MLP neurons of a small language model. Each row is named by its layer, matrix (up: input weights) and neuron, and shows model dimensions 0-63. Each number is 128 + 32 x the weight over its row's rms, rounded and kept within 0 to 255.
A block is one neuron, or neurons of one layer that tend to fire together. After each block is what it responds to, as a language model described it from the Wikipedia text at the highest values.

L4.up34 [ 90  68 132 144  53 127 170 137 144 115 114 134 182 172 103 142 136 115 159 153 229 154 105 126 152 167 146 114 136 124  98 157 126 123 139 100 110  70 164  85 141 116 142 142 103 133 124 157 139 120 105  95 182  96 121 140  86 132 111 176 145 151 191 116]
Description: Single-letter or short word pieces, usually a vowel like o, e, u, s, just after a split two-letter opening such as le, ro, se: Le-o, ro-o-f, le-u-kemia.

L4.up297 [105 126  97 117  93  92 185 160 142 116  91 175 101  93 128 168 171 100 103  90 177 153 120 118 104  89 126 135 116  94 116  71 144 157  72 144 108 128 129 112  91 137  86 153 113 190 155 175  75 104  94 125 121 152 116 145  52 134 142  62 140 186 149 117]
Description: Inflectional endings completing a split verb, mostly past-tense -ed (critic-ized, maintain-ed, host-ed, incorpor-ated), plus other mid-verb fragments (qu-al-ified, in-vol-ved).

L3.up10 [161 149 128 188 113  62 114 119 177 123 132 158 152 166 109 130  98 146  90 105 161 126 106 110 115 134 132 120 180 143 107 101 164 138  97 177  89 140 150 136 149 146 144 170 162 149 138 101 153  89  89 132 136 110 103 125 102 179  95 115 202  93 133 111]
L3.up103 [101  76 159 125 110 148  58 187 132  93 122 161 116 104 140 147 159 106  75  96  79 163 164 128 123 121 104 157  81 108 156 134 134 105  95 174 163 124 163 159 120  71 140 162  81 116  99 175 165 122 186 128 155 161  98  75  92 135 113 118 100  38 101 119]
L3.up888 [119 171 134 192 114  75 166 149 159  68 196 132 147 148 185 138 175 162  91 180 117  90 176  90 162 118 153 152 125  95 103 189 154 154 105 128 110 141 177 121 145 117 169 144 143 144  60 149 166  76  91 122 134 155  94 116 151 153 102 162 111 130 171  98]
L3.up966 [134 204  98 117 103 147 133 114 149 125 140 113 129  72 131 175 114 149  98 167  89 119 136 111 121 124 131 109 111 129 143 136 121  83 133 108 165  48 117 128 125 144 121 134 104 121 141 155 154 139 102  87 109 172 190  69 119 169 173 165 129 150 110 118]
Description: Word-internal consonant pieces, usually "c", split off after prefixes like in-, ex-, su-, se-, as in ex|c|reted, in|c|orporated, su|c|ceeded.

L5.up88 [127 150  71 129 119 137 182 101 135  83  90 137 136  92 146 164 145 154 139  87 150 107  88 106 177 101 153 182 122 139 141 156 124 119 127 162 135 141 180 120  60 154 104 130 178 130 101 157 148 143 146  77 148 103 153 158  98 162 104  70 112 181 116 109]
L5.up195 [ 90 160 148 125  97 164  46  86 135 147 117  79 112 142 145 121 175 142 146 140  94 127 137 127 143 138 107 156 162  68 115 111  95  89 147 106 143 155 135 138 172 190 144 164 126  85 157 172 152 132  98 138 132 110  96 142 158 150 127 116 163 137 173 128]
L5.up215 [129 182 106 116 108 101 128 179 148 136 117 183 138 161 106 111 109 131  90 100 103 106 139 120 150 164 143 154 156 199 124  88 177  97  58  89 136 108 118 108 111  97 196 144 120 106 147 137 167 121 157 113 184 173 136 101 177 148 105  94 163 219 172 110]
L5.up219 [140 114 101 106 188 100 156 126 109 157 100 127 108 127  99 127 121 154 149  82 150 125 175 146 156 127 103 128 139 157  78 161 182  80 110 122 193 119 219 154  95 182 148  86 160 106 157 115 103 122  97 145 172 129 130 176  40 133 134  73 156 115 100 122]
L5.up228 [121 145 140 201  87 108 138 136 125  85 124 128 102 156 197 106 121 144  88 116 115 101 113 174  79  88 167 128 127 121 124 112 112 160 139  76  97  98 116 140 156 110  88 169 157 169  88 138 162 126 127 139 124 106 136 128  99 118 188 160 175 112 124 122]
L5.up233 [137 129 140 130  61 167 117  98 110  83  91  57 125 166 169 110 105 176 130  90 136 101 107 102 104 118 136 144 130 128 114 121 120 127 115 112 104 132 126 133  99 125 121 114  92  96 111  99 109 123 161  92 132  66 121 166 146 150 104 143 143 163 124 182]
L5.up267 [109 135 110 162 151 118  77 128 133 159 152  75 167 149  97 125  97 153  65 112 144 173 131 139  86  82  81 144 142 178 126 142  92 147 133 140  87 124 125 204  93 118 178 147 101 117 148 122  86 105 148 130 113 146  92 109 148 156  95  91 144 118 168  65]
L5.up276 [184 160 129 103 147 183 147 124 142 122 136 104 107 181 153 127  81 162 134 129 113  98 131 152 111 102 129 128 144 144  96 102 139 117 151 126 147 175 140 134  94 129 112  85 108 137  71 114 113 109 131 125  83 136 158 170 114 158 113 137 122 186 141 135]
L5.up351 [154  87  87 116 157 142 184 110 180 159 132 143 173  79 126 133  94 136 166  35  90 128 157 143 176 106 136 156 149 185  84 128 158 123  39 110 174 135  81 176  85 187 148 152 174 131 156 102 163 123 113 117 147 115 105 119 126 125 120 116 103 163 121 114]
L5.up420 [116 135 121 103 181  85 211 135 103 109 162 112 112 116 144 133 120 137  68  48 211 173 143 144  96 128 157 140  55 123 104 153 129 159 116 119 131 117 159 103  92 134 131  94 131  78 114  82  64  85  83 184 105 136 135 166 169 121 116 139 124 174 135 106]
L5.up428 [130 170  93 122 148 103 140 164 141  97 118 173 121 108 119  94 120  87 170  98 138  84 108 112 119 108 164 165 150 128 133 112 107 144 140  99 135 156 162 140 113 105  68 177 125  58 109 123  86  54 155 102 133 112 130 166 139 160 140 104 158 135 140  98]
L5.up493 [ 76 114 115 127  58 164 127 167  72 135  77  82 174 128 124 160 135 194 153  92 121 111 128 114 129 134 131 129 108  96 134 112 106  94 154 139 153 125 148 133 157 175 124 121 123 128  94 164  84 112 158 130 149 140 160 174 114 159  85  85 139 161 113 128]
L5.up589 [139 147 157 148 144 201 126  99 141 129 133 145 103 127 119 135 153 143 126 126 131  86 189 137  96  91 174 189 129 159 141 108 117 130 102 158  82 158 158 134 109 213 108 131 115 123 102 127 112  81 120 108 110 116 164 108  86  79 127 123  86 113  84  81]
L5.up646 [141 154 140 134 129 155 136 132 180 107 177 141 110  93 175 146  64 137 105 152 129  55 130 169  99 143 145 129 130  97  72 147 206 111  79 202 129 117 149  95 137 175 130 137 138  89 153 150 108 151 127  91  76 154 129 132 113 110 144 101 224 106 126 118]
L5.up667 [147 191 158 136  97 169  74  97 121 198 125 121 157 130 114 120  74 113 147  47  80  91 114 163 162  98 154 113 104 100 128 156 151 168 113 130 145 145 135 141 105 132 156 127 110 148 146 130  99 148 162  69 149 123 125 108  74 179 134 117 130 126 102 128]
L5.up675 [ 90 137  70 159 174  67 125  43  76 137  97 154 154 141 109 123 153 129 150  80  60 141  99 229 121 117  91 102 156 110 151 120 152 143  93 123 196 159 134 125 150 132  91 195  85  99 159 129 131 100 124 187 106 112  41 132 116 127 155 175 125 155 120  82]
Description: The -ed/-d suffix completing a past participle after was, is or be in passive clauses, as in was directed, was replaced, cannot be explained; weaker on other word-final pieces like act-ive.

L5.up9 [ 88 127 112  95 104 132 100 118 117 125 135 183 117 115  54 164 208 174  79 105 116 169 138 189 125 109 149 147  79 152 100 136 131 130 123 161 175 113 112 142  88 146 129 169 118 118 142 159 137 134 113 135  84  98 104 113 124 155 212  72 155 132 187 135]
L5.up57 [ 87 143 156 153 117 152 178 194  94 139  83 168 122 110 170 147 172 188 124  48 166 113 116 148 116 126 111 170  81 102 191 106 141 102 144 112 100 167 130 109 147  69 147 123 100 142 111 115 142 150 172 103  70 107 135 137 156  97 164 121 156 144 146 108]
L5.up61 [124 129 147 134  95 124  80 107 126 130  88 165 162  75  91 202 117  96 139 104 116 139 143 157  92  95 179 140 121 201 123 100 155 121 179 135 113  88 121  74 160 169 125 201 120 136 108  96  99 180 126 131 115 132  79  87  97 162 157 115 178 145 181 162]
L5.up70 [137 118 111 155 128 129 144  82  96 149  89 127 125  62 159  93 151 163 140  82 100 121 147 129  55 114 232 119 103 152 171 109  88 154 117 111 117 104 142 111 105 137 131  93 114 157 169 122 137 149 180 161 137 129 161 135 102  63 133 121  77 143 123 124]
L5.up106 [190 132 130 122  93 136  71 113  86 146 138  74 162 100  87 140 130 158 148 139 129  75 127 114  95 109 144  97  63 167 103 135 197 154  86 180 100 137 161 128 213 112 119 183 140 130 115 153  64 125 104  89 102 150  88 152 120  88 113 129 148 106 117  76]
L5.up129 [117 174 119 156  68 142 131 149 182  82 113  99 153 195 126  95 108  75  98 138 121 113  70  97 123 116 167 118 186 140 124 162 167 149 107 148 167 219 142 113 121 152 110 158 111 175 125 110 168 124 103 144 153 189 132 118 116  77  92 157 141 117 117 170]
L5.up139 [132 121 144 108  97 160 106 175  99 133 120 124 134  95 126 122 147 116 148 109 171  54 110  83  95  73 107 114 117 134 115 170 159 113 124 177 105 204 131  99 106 148  94 119 109  91  83 157 129 162 131  88 157 102 149 112 166 119  75 182 145 116 129 137]
L5.up203 [102 162  44  92 105  70 113 112 188 141 122 110  84 145 148 144  96 102 101  68 120 121 107 146 130 118 163  95 169 177 146 141  96 155 126  87 140 133 138 158 140 124  97 123 169  66 162 105 135  98 150  74 124 139 121 124  75 113 134 142 142 149 123 125]
L5.up256 [178 111 142 156 103  77  88 122 128 118 101  83 126 162 141 188 114 109  99  73 187 149 132  96 129 147 130 139 136 155 148 119 134 151 135 117 156 113 137 160 120 125 132 208 139 119 165 147 116 181  92  53 115 148 132 108 166 151  83 162 121 110 141 118]
L5.up339 [130 167 128 158 157 101 110 158 111 129 150  63 167 150 112 138 165 117 149 102 120 106  96 120 109 145 129  72 170 186 117 169 139 111  95  93 142 166 138 179 122 129  93  97 160 189 200 165 166 164 117 113 118  92 122 108  94  64 137 153 124  92 116 127]
L5.up423 [174 113 166 184 107 168 141 132 118  88 115  87 136 157 112 126 145 133 113  49 137 127 108 137 130 144 106 186 127 165 154 106 174 154 111 114 161 191 113 133 117 132 193 132 153 120 159 172 175 123 118 117 133 167 127 129 137  76 184 144 164 125 111 172]
L5.up604 [102 197  35 177  79  52 117 137 132 135 118 101 146 136 128 189 151 165 107  98 123 129 165 142  80 151 118 118 134 150 132  78 124 153 109 121  92 131 116 130 115 139 111 158 160 113 106 203 109 161 139 152  71 147 121 126 149 128 164 148 152  96 126 137]
L5.up740 [161 114 196 150 148 129  97 179 137 119 154 173 156 165  49  71 133 112 173  80 168 148  53 136 142 122 161  69  96 147  69 159 120 167  95 196 119 153 129  82 116  89  88 164 121 133 107 120 134 148 119 106 150 107 150 144 133 127 115  95 116 130 160 136]
L5.up770 [163 108 120 168 120  99 176 146 112 106  83 132 150 141 120 132 105 134 112 117 177  90 102 110 129 131 120 139 107 132 155  74 137 188  84 119 178 155 124  70 144 100 128  98 129 119 133 100 125 152 102  97  70 155 119 116 189 137  69 135 128 171 121 135]
L5.up771 [124 143  68 108 143  90 155 132 119  77 140 101 134 210 131 112 137 188 146 122 163 161 171 116  78 168 143 144 179 117 133 109 111 126  47 135 151 123  98 127 124 166 124 161 108 128 194 142 139 159 165 116  93 124 181 174 180 175 108 140 151 173 113 118]
L5.up945 [171  73 133 135  58 133 121 144 133 210 154 121 125 152 161 122  69 141 111 127  90 120 107 141 118 171 150 108 169 116 165 168 157  71 172 106  94 141 116  86 139  98 114 160 165 117 122 218 115 134 118  27 109 134 185 146 139 151 159 120 150 140 109 124]
Description: Short fragments in the middle of common words tokenized into unusual small pieces, especially le in te‑le‑vision, plus at in Te‑at‑ro and ar in le‑ar‑ning.

L3.up34 [117 140  93 137 139  73 124 146 154 119 102  96  70 172 162 138  93 118 158 128 180  46  99 135  86  83 130  44 168 207  81  85  84 111 139 113 147 141 117 174 144  55  99 165  76 126  80 166 134 111 153 147 106 192  67  84 109 137  76 188 138 146 143 123]
L3.up166 [123 159 129 121 123 144 141 129 140 100  86 134 151 164 114 150 138 150 148  55 142  96  96 123 105 103 121 175  82 137 146 112  84  81 118 130 108 125 128  76 105 124 139 129 124 116  90 168 112  51 145 143 151 166  98  94 102 109 183  83 149 143  91 135]
L3.up235 [ 72 147  91 174 125 118 123 127 131  95 142 129 115 161  99 128 148 128 100 136 174 131 138 142 128  81 145 106  98 153 122 139 127 145 158 184 137 148 145 136 135 111 172 112 159 153 117  55 133  91 146 103 127 172  92  91  93 151 138  93 157 105 137 112]
L3.up799 [ 89 178  80 136 112 128  96 102 170 105 161 170 134 117 102 116  84 140 143 136 157 113 142 148  72  99 174 131 113  90 161 176 129  81 203  97 169 118 109 121 159  95 156 108 120 100 127 149 151 103 113 158 131 119 120 112 148 185 117 111 125 138 133  96]
Description: A lone "s" split from the middle or start of a word, e.g. Con-s-ervation, sub-s-equent, pos-s-ible, s-inger; rarely other fragments.

L4.up463 [ 88 171 148 123  99 102 116 126 167 103 114 132  86 122 114 112 129 162 162 130 205 108 167 162 144 137  95 145 126 125 116 151 110 149 177 155 147 127 144 139  45 113 116 172 112 136 179  39 100 149  66 118 135  67 113 113 185 114  93 160 145 129 112 210]
Description: Single-letter "s" pieces inside awkwardly split words, often a doubled s (assas-s-in, discu-s-sion, profe-s-sor), plus other mid-word splits like Escu-e-la.

L4.up750 [185 118 130  40 149 153 104 169 157  83 159  91 127 124 125 150  89 211 127 120 142 152 184 139 157 106 150 165 162 143 126 117 159 167 109 100 116 169 154 159 151 159 149 128 104 105  76 157 105 144  55 130 118  55 112 181 120 136 113 166 135  61 120 145]
Description: Fires on a lone space token split off from the next word, e.g. after "the", commas, or table bars: "the era", "| Labour".

L3.up98 [161 218  92 137 121 148 130 222 116 150  94  83 105  81 129 124  66 121 147 128 163 114  84 101 178 101  71 159 151 136 103  98 104 168 155 156 136  96 179 129 141  67 160 170 149 128  85  92 161 164 123 123 153 144 132 148  95 183 123 110 157 146 120 161]
L3.up236 [170 148 102 109 139 155 118 136 140 125 124  86 130 101  96 140  92 155 121  79 126 153 154 157 143 134 133 133 167 137 117 101 163 101 120  89 153 114 159  79 139  99 125 139 145 146  39  83 142 149 145 173 126 164 156 106 134  99  78 106 178  98 181  93]
L3.up509 [120 114 104 132 164 172 105 102 138 140 141 149 121 138 175 195 103 145 164  98 129 141 156  82  76 173 109  94 132 177 118  90 184  46  85 160  97  94 118  94 115 133 130 179 124 191 153 177 185 170 159 165 156 185 158 135 146 156 145  93 136 130 133 127]
L3.up711 [154  97 158  84  98 144 123 140 108 132 118 105 154 126 131 141 107  96 115 162  93 106 115  75  97 142 149 119 107 102 124 142 131  81 127 151  71  91 131 134 158 134 143 195 131  96  71 143 143 156 116 145 212 165 125 127 148 183 137 132 136 102 131 176]
Description: Second pieces of words split after short prefixes like Po, de, Te (Po-li-ce, de-ta-ils, Te-at-ro), plus digits right after a minus sign in table cells (−4.3, −1).

L5.up46 [184 109 113  42 179 151 142 150 135 144 154  62 121 137 130 106 106  58 165 117 127 113 134 130 169 107 132 110 100 124 135 115 133 114 166 110  91 168 125 115 111 145 128 155 127  74 106 103 131 112 155 101 148 111 107 114 160 167 183  72 118 147 129 103]
L5.up95 [ 82 152 157 162  83 176 180  83 179 127 114 136  81 111 161  96 166 153  83  76 180 130 173 211 126 134 149 147 147 100 145 102 144 122 101 165 139 144  98 171 132  96  85 138 133 126  95 145 128 185 134 110 127 176  42 129 149 142  84 172 109  98 118 140]
L5.up269 [ 95  92 152 106 128 121 119 109 151 131 152 148 120 128 188 162 104 138 139  89  85 165 113 166 112 171 153 176  57 115 144 133 199 106 135 162  93 132 144 177  89 142  59  89 125  88 117 138 112 176 138 114 117 158 121 163 103  83 133 120 164 121 159 159]
L5.up343 [126 155  64 125  97 104 173 156 168 106 101 126 109 176 123 171 125 107  99 148  69 141 132 122 143 140 116 122 109 116 124 101 108 153 201  84 167 115  88  58 112 163 120 120 150  90 141 154 172 207 128  98 144 155 134 122 137 118 129 119 125 150 130  71]
L5.up346 [114 114 151 148 161 136 152 153 164 107 165 114 129 147  71 155  75 126 127 113  91 114 133 150  81 153  80 115  91 159 119 106 135  96  41 138 127  86 108 177 133 139 133 110 102 163  98 136 148 141 150  81 156 115  44 174  81 130  61 101 155  90 161 104]
L5.up368 [ 94 143 135 153 118 166  83 182  96  97 141 132 173 179  73 151 149  96  81 108 179  59 128 167 100 144 139 145 124 115  67 166 120 146 138 122 107 152 134 174 166 155 125 117  69 133 175  96 110 131  70  92 165 103 134 113 111 167 104  71 132 150 131 124]
L5.up404 [107  68 123 155 243 137  59  91  94 100 113 153 106 104 111 173  89 129 129 142 109 138 139 153  86  76 133 134 120 187 144 177 152 161  83 124  90  81 125  85 127 113 169 143 102 140 131  82  67 114 104 134 143 100 114 146 161  84 110  98 126  72 135 133]
L5.up414 [114 150 157 111 148 133 102 118 189  94 118 124 150 165 127 128 170 152  94  42 150 120 135 106 112 111 124 128  93 156  92 117 116  85 105 135 134 100 179 174 114 130 132 165 159 101 127 175 104 125 172 120 125 125 100 136 172 127 117 132 158 160 112 107]
L5.up468 [ 98 177  96  86 105 115 174 141  82 120 212  82 126 126  54 103  80 187 104 129 166 131 151 109  81 125 110 139 168  90 183 127 147  94  90 110 101 108 146 118 116 127 114 128 121 128 132 155  98 127  92  96 161 129 157 167 156 195 163  84 127 140 187  91]
L5.up491 [131 132 141 139 164  96 158 123 120  79 120 127 154 120 125 151  64 211 154 133 132 112 136  92 106 111 165 132 182 114  95  96 135 121 108 127  86 125 169 138 137 140  59 110 134 113  98  82  93 143 144 129 142 156 142 116 137 134 174 199 109  94 124 158]
L5.up587 [127 119 111  86  80 153 141 176 139 104 125  93 119 124 126 130 119 153 116 156 134 157  97  60 115 110  97  95  89 205 136 130 101 111 138  98 124 159 195 178 151 133 169 125  88 128 117 144 122  91 153 121  96 113 120 117 149  98 141 187 153 149 141 188]
L5.up657 [ 88 127 153 181 106 126 131  66 116 119 155 145  90 105 153 177  76 168  88 133 184 127  53 133  95 191 145 121 110 160 115 106 173  75 122 171  90 121 118 120 142 143 192  84 145 107 139 100 110 149 108 115 142 158 128 126 107 102 169 115 175 149 133 113]
L5.up768 [131 110  71 120  85  96 144 166 135  97 135 113 148 157  89 160 122  89 129 148 197 114 138 137 143 130 121  81 151 129  91 194 123 185  56 122 175 178 123 131 101  97 114 113 103 122  60 137 172 143  62  40 177 144 142 121 206 131 141 151 165 132  92 115]
L5.up825 [182  99 134 127  74 116 138 119 143  95 187 116  95 109  55 136 163 165 128 160  88  92 144 107  99 103 103 161 137 160 143 123  65 182  99  93 100 116  55 130  83 144  88 157 118  76 122 106 148 217 119  99 170  90 146 124 153 156 104 105 161 137 173 148]
L5.up861 [107 144 158 184 124 113 150 135  71 146 149 106  73 103 109 117 129 181  95 142 157 146 128  70 136  96 106 117 141 119  99  89 134  97  82 127 163 115 141 173 155 124 155 188 170 121 161 112 114  38 165  93 136  77 125 168  87 156 129 100 147 160 139 149]
L5.up993 [ 58 156 153 106 112 150  97 110 142 120 145 165 153 163 168 203  83 105  88 142 154 124 153 182 139 229 170 130 195 165 170  89 137 109 133 147 108  80 161 159 148 136  77 122 158 139 124 115  95 153 114 135 150 106  94 150 154 127 144 109  77 152 179  42]
Description: Short word-internal pieces, mostly "s", inside words split into odd fragments, such as po-s-itive, po-s-sible, discu-s-sed, cro-s-s.

L5.up78 [145 166 136 131 118 160  91 140  97  74 128  79 112 179  79 109  80 136 163 105 102 116 102 130 167 113 116  95 115 148 185 141 139  95 108 108 125 126 100 152 164 136  72 101 124 112 143 140 148 116 123 176 101 195 112  96 114 143 187 128 149 165 141  98]
L5.up113 [137 119 117 153 138  88 130  95 133 130 140 128 117 112 120 101 154 185 131 122 195 151 131  86 119 121  82 119 143 115 113 120 186 129 137 121 107  80 195 183 157 136 141 157 113 133  53 156  57 170 110 114 107 143 120 142  96 144 128 168  98 152 142 185]
L5.up141 [160 175 139 141  84 135 125 108 110 139 118 189 149 134 122 102 163 131 161 151 121  99 161  92 127  96 163 134 100  78  98 158 184 155 153 127 136 204  81 130  33  98 101 169 104 129 157 119  99 117 170 145 115  93 124 106 120 184  99 156  89 146 113  97]
L5.up176 [123 126 106  96 116 150 127 137 127  83  68 123 107 171 131  46 141 153 132 109 140 134 107 166 118 136  98 153  71 120 163 117 128 152  69 145 151 142 157 113 133 139  86 135 109  53  98 123  90 147 120  70 120  92 105  54 145 134 113 184  52  94  74 161]
L5.up238 [169  86  95 152 112 148 146 110 151 144 116 113 102 151 116 167 106 190 159 118 133 146  97 142 100  81  94 154 129 143  62  79 167  74 155 171  87 138 133  85 191 112 114 135  97 122 152 113 162 139 154  78  89 116  88 116 146 139 103  97 152 112 185 152]
L5.up252 [217 112 108 105  89 131  63 135 165 117 112 145 112  97  72 179 159 121  96  96  99 178 146 164  74 118 111 178 146 142 188 133  81 148 121 133  95  83 170 156 158 192 147 132  99 104 171 129 162 148 199 134  90 191 150 178 111 115 184 132 147 166 117 120]
L5.up498 [ 83 148  92 106 117 117 133 116  92 106 116  72 177  98 135 126 120 246 165 126 217 157 117 116 136 130 157 156 188 142 109 122 123 144 124 126  79 128 143 123 106 112 107 150 152 100 149 156 116 149 139 168 124  73 128 120 121  75 118 166  94 125 113 201]
L5.up540 [124 131 129 115 102 183 106 201 122  90 114 136 130 165 121  73 101 138 116 162 153 116  78  81 139  82 119 105 112 152 212  77 121 142 140 142 117 140 129  73 155  82 102 138 125 155 114 113 122 111 125 156 124 119  84 127 104 177 163 167 101 151 131 121]
L5.up583 [147 101 136 159 154  67 124 122  94  91  82  84  77 153 102  74 153 164 120 170 183  77 144 149 185 170 195  67 117 174 167 119  85 133 177 195 129 131  77 131 145 149 151 136 121  63 109 162 155 119 126 150 141 143 184 147 197  91 122  86 131 156 137 155]
L5.up585 [110 176 161 140 119 145 118  90 184 137 131 116  62  92 101 150 119 144 158 151 152 150 108 132 130 154 114  93  46  96 123 128 176 122 114 140  95 135 168  98 121 212 158 142 142 154 125 141 193 100 176  46 159 167 128 109  69 139 125 177 107 173 102  95]
L5.up630 [ 87 170 141 160 154 125 134  86 140 188 166  89 124  71 166 122 196 121 155 114 176 144  93 155 192 105 137 153 102 103 105 124 145 250 113 144  88 119 109 131 161 135  49 140  70 142 113 111 129 134  98 148  52 104 113 134 142 126  92 154 153 163 117 134]
L5.up831 [ 91 129 112 175 111  98 118 138 153 153 198 123 136 144  98  80 108 149  94  74 143 118 166 159 112 153 100 137 131 100 100 115 154 154 124  97 133  99 131 138 113 169 118  90 197 154  99 130 208  99  69 159 171  74  96  98 134 121 157 133 127 123 130 116]
L5.up879 [155 119 119 157 138 126 126 114  73 138 121 118 107 132 154 126 191 115 106 110 111 140 145 171 111  96 127 148  80  86 139 134 106 119 201 127 155 156 120 132 134 145 140 140 103  87 130  75 165  74 183  88  72 175 133  91 177 102 131 126 116 151  89  92]
L5.up968 [ 89 131 118 133  91  82 142 124  93 136  97 153 102 119 160  90 122 116 117 105 111 135 144 107 169 135 110 138 112 144 102 105  97 101 111 178  55 127 134 130 156 146  92 124  66 113 116 118 151 173  60 174 203 125 112 193 155  99 119 109  39  98 168 135]
L5.up989 [143 127  92 128 132 111 111 112 163 177 101 165 164 154 159 133 168 138 154  37 150 121 137 131  97  93 130 145 104 142 115 146 106 164 181 159 126 136 182 116 182 179 133 156 135 107  71 151 142  76 158 184 110 102 181 147 138 146  67 138  37 104 138 121]
L5.up1005 [ 75 170 159 106 168 144 134  97 177 106 119  94 174 181 110 135 102 137 138 109  85  69 164 214 112 113 113 125 136 100  92 105 140  96 148 153 124 135 137 105 111 128  77 108 107 104  82 125 158 185 158 188 132 138 110  82 115 109 105 113 119 123 105 102]
Description: Fires most on "st" right after "in" in words like instructed, institutions, instability; also on a lone space token after a, in, for.

L3.up158 [ 49  24 119 170 142 120 138 169 106  67 182 153 120 116 125 177 153 175  96 130 118 147 136 181 158  99  99 126 119 148 102 131 121 106  76 196 125 182 164 116  94 142 109 153 128 125 145  88  96  93 160 128 124 142 126 213  92 104 149 106 172 126 123 137]
L3.up198 [156 155 141 105  76 140  82 158 132 114 123 145 169 146 138 154 157 148 106 130 190  68 138 208 156 116  91 177 129  80 133 130 155  91  89 157  75  88 153 137  79 143  63 161  88 175 128 112 127 151 141 131 111 124 170 136  63  79 147 102 201 130 133 166]
L3.up325 [ 59 162  61 106 106 161 131 157 147 137 142  96 168  91 115 165 108  58 107  82 134 138 114  91 158 105  73 189  85 122  88 168 104 130 100  81 131 115 123 135 153 133 108 131 174 101 102 154 110 138 107 134 181 134  89 207 101  93 112 111 117 171 116 130]
L3.up612 [105 120  93 162 105 218 132 155 134 119 124 127 112 103 102 190 138 161 196 107  86  97  96  81 142 120 192 195 156 129 116 209 103 146  96  76 138 162 138 140  74 108 150 143  90  85 136 133 142 180 141 152 125 118 138 125 113 116 103  93  69  89 148 153]
Description: The -ed suffix or whole past participle of a verb, mostly in passives after was/were/is, as in was found-ed, record-ed, used.